Weights of a small transformer language model: 2692 steps.
MLP neurons of a small language model. Each row is named by its layer, matrix (gate and up: input weights) and neuron, and shows model dimensions 426-521. Each number is 128 + 24 x the weight over its row's rms, rounded and kept within 0 to 255. Numbers have three digits each. A neuron's up and down rows have the sign that makes its largest values positive.
A block is one neuron, or neurons of one layer that tend to fire together. Before each block is what it responds to, as a language model described it from the Wikipedia text at the highest values.

Description: Comma before appositive. Commas right after a noun phrase that introduce an apposition or added clause, as in "one older brother, Christopher" or "the current owner, Clayton".
L7.gate133:128141160128110112141139129168109125170140142099107096135144109123187132145148166132089074156134091077128110172126119137145101152123109147169112145139081132070179133131133147119152139150146111124178192111167132102109163133152129149081126112108090135144124107153123124120127167121128116132
L7.up133:128104105144147117103144114140097134160175168158168122129130089121112137107164143169106108105113172101152137140144113139096121124105105112134129108101096136150196102111121158089112120133132130130147152134113132151131136137138129159130140093113141158165127148095065111159133124146107123172
L7.gate145:169129137138150142132185107134122115106109135130090125128093103126100164131115167144153147146100116132094162110175104124104131161121113131151108162171108112144070120113110105120144134155126162112162136104174152087109147119122144133148116149141101125090099135119127160110113138107144105154
L7.up145:158120137152128139166139136150150168120110163096115155147134132116097118090132137120147127132104120139137207174128094104107105107140130198157111124100138147170111099108125112145116159154146156120131103112126156082129134128100133108118137144167092156102105112158151148120076122140138154143
L7.gate367:192100136121090085136132135154165146122103197128146131108092143139126150129127134169143135107137153107091157128099087146126120106114128113107118135119093178114131105117152087176127112166154114174136148131102144114151147153126127109118139128150125155117111109138126123121127156140174144119
L7.up367:144111130124114149111104093145144107161107125127104125133105119136124135128103141096131121122135158134112171129177158159080132093131090135073122127141169069040108127111140128164144131144147129142149154188150141132111162154094106163127109099162115145105094099155190127146145143112100140062
L7.gate432:165112130164111126117151116097127166150118154111138098137107114194165140117134159108105137137120179115131137133101134134132112142115140157151103150101117104114099072114126126118128121152129152141150178138139136127115085161120133172153122161126130139139183132128108148129150150136137113104
L7.up432:139141128134093116090121147145153120137122121132168096117148144150114134145112161111117109159074120100156127142100120111140114162133165192117124122149194133143105096094119099131142137170122111129116128113153132127148101149094126177097137095116118152140143093171121126135139116136084081171
L7.gate584:148099152112104118108108129168130157122126171148126179135124112154138162133125146159147117160098122125117157148160104158133154140141154150135153178109166142124135130139131111127129122134155138157152145132107116133144116118104130139145115143077122142098125113146129128153098170159097161114
L7.up584:134100126127119099132121126150122139112126153117118170144151132106139130138110140141117148147121106103152154128135125154130166145160147134130158155138135121139102123112158114126117115144145139148148149115072090120129146133124143132155090126099141137117127112136096114171099137159101150094
L7.gate593:166139104156131118094113108154150129135145146102107141083149111109151147105105148161124127101112143116116094121116130106147119174138142128106149138098140146104160103166170142146104135156100134119116134148110139166115172126137108145118150160125124115121077146117086123123079124172089124143
L7.up593:131112149139114103095191061133156152184101149136130104165138123129182144116097113132146133134150163124102096110094146087153112140140125149115090113088120079107127097102148173127153148169158159085102101169154130109100160142101115151130114134109113099131101128112137154168151088118106165164
L7.gate813:112142146091152129105136101135138133138128165172114138152124114164175093148110150139136161154067124079147128166125100097110118181092104126114098139068136126108165136110153151130137144109147092132149148181096148145090113134158099146091137102128152143130108067149095119140141102103120178133
L7.up813:119121117081143097137161151169135113142149162112142109150138139101120121169060140175138154131139160081129141095145115095123147126119113094118129161109136137143158144107148167144112154112127103113130138121097158100122117107127123115125142103145130163136112155110136102131131124152148142139
L7.gate1626:089122137087146138136104150147136125148145138144099122125156066153122140146111106111136122121131119106132146133106133127136093132083118133125143141130118158138110122113128151114166151120090146112080155155163124120158118193140141150150080126129130135148119089161124156083124157136110150158
L7.up1626:151139134137128098107122137185148115146131151128093146132134111115109146160110110097156149177137116093144182137147155151107078129097123155126140142129111139104062120137152171130153107115124100080113159156122165107123128178126108141171111118150150115138149114121127153147092121138146134118

Description: Early word fragments. Word-piece tokens just after a word's first letter or two, often capitalized names, as in H-op-kins, Shr-op-shire, H-und, or "-" in WZ-7 and B-side.
L7.gate590:142138132132139117123163087126134098130125137152088144117137103096114113127163149142125120145153128169095105108163151132207151110142086121097122168115149145120150180150105103137162154154111116107111122120153120084144129119147135114156143156106156116159117120068125085118197140121092059148
L7.up590:124157144152117122109202128169135105137102122167141100107138098120100139134108167109100147119140136088070096128139142111149100108123104102137104127131139135162116153131118153084120212153160103092148086161126163050156124100145094110120125122150166120124149126114145102138132121163118138160
L7.gate648:152128160119132096114113128117141167111113120138153148122128092125134127131106085151125156182122134097121102128161136139151074141107132126139118103087145105151087123143138109098146163132122141120103097165098148116108108128151126132101117102130111146150165125147140121174117133163129094169
L7.up648:146076087171133136133098130143146113116126130133136103122109144135084197128161084170100097110161122114161115125079145126117088083116167124100111141126142124160107100116136103165147135175111151109090106135089118142142130125118104128138153120140097133141127102138130133171136132144150106137
L7.gate719:076150156109168095128118148081115129123078125119115141109104105167196112194074105124138146106117118129113144125112125116139109107146119132111146163146133116154126181137171152100131136085134152158134119111119171138151126101131132084087117167126118146151145120084158115129124097150136111126
L7.up719:113133158125157175132133103115127168171139147134151132173111129122106144172109129135122121116161091136125155117149100133108135156111124124125127140084102081105141116130161109129149082117122153117114114161143114178123152126185095095136129133159113139129110113117143117086122104110089105156
L7.gate729:106096101122157108134151112116115114121129124123123092109104106123159126095151109132105120112095118119138124120072146101160126119140156124139126135135132113098139132125165141128129170139142127142118139098077131087104124084139080132138100124123099162152137123099135111139132073128121131149
L7.up729:150176136092163099137136121157081113121120161112153121114090123184128134187160120127098120151152145150169122101098122134160154110081121094124123151115119107119099100173123111128079122174162096146129154140127097105105135121154091152132113102122100144178124136076115119102152123158135118159
L7.gate1002:100118127094100127100133128126168112132184128112133128161151116133090176132143123127135152100120172136116114104107126133161109143143105154133122116101149077158134099103072127127115179129173138125109124161144165082117133122112129138102143141144132150105119125121146121124123104122143130143
L7.up1002:110109124093129164164118096120111130145114127091165147096150103080110109148118117133117133141137097135149119112116120102115093155160114135159129113117114142142120116111131151140128175132144126093136131156137148103102096067108132092121177186104134130135141149113153140184139087155112108144
L7.gate1086:142153096107080095085134124136167148127156139116138133095147128102141115096172144157167118152113130130140132114117137171132126125162088126103131138116107150117127126123078133147189127141093146096092107131165113081114114142147063148130145157135146135164144105161164130111142141150147123137
L7.up1086:129146102140117136105133126110125134173169109154144124084092146135186136128141122121140120171108109090190162145133162109114093129122138138131073118137137155118110136114145125102142127144081136132117101134121134137144112155124075110122127143049090126122142110141122116136173185126158132146
L7.gate1507:144137106175106161152118113102120151154053118132130158111148152111147130119135132105117132132117060134131133131130156088136086116122156062154108122141145099136159176102122169128154151093101162138113160162140142129142088135151143142110115105111136125129116142105137116122120162151139108128
L7.up1507:135173091141148102176115149134136142105129121106145157087152132149101134132154096111117115136135093154134109146131138100125133128148156093117128133134114080117116128141126144124138125108131175141114130150101086136123166148150146157169129097121084143164094122104127145117139117149154121133
L7.gate1597:105160123109143126138129126110207165138097131135168104123112120095148120162154103110124124142088113132131060110165145142172144154144129125118173121124209140094120158134134157114134146145130101094118127098125111154106098119091141147149125146138094126141112106094106110092116079133128133132
L7.up1597:129138106162165122149126127115126149114138138113155161114155083141144106152144107124117144127125135113208115065133158107129079145120117108135116174132130130137132115096148126100098142155100141073118119168140123121115124117150092098148147130134149121133126128102115151125129093140136172158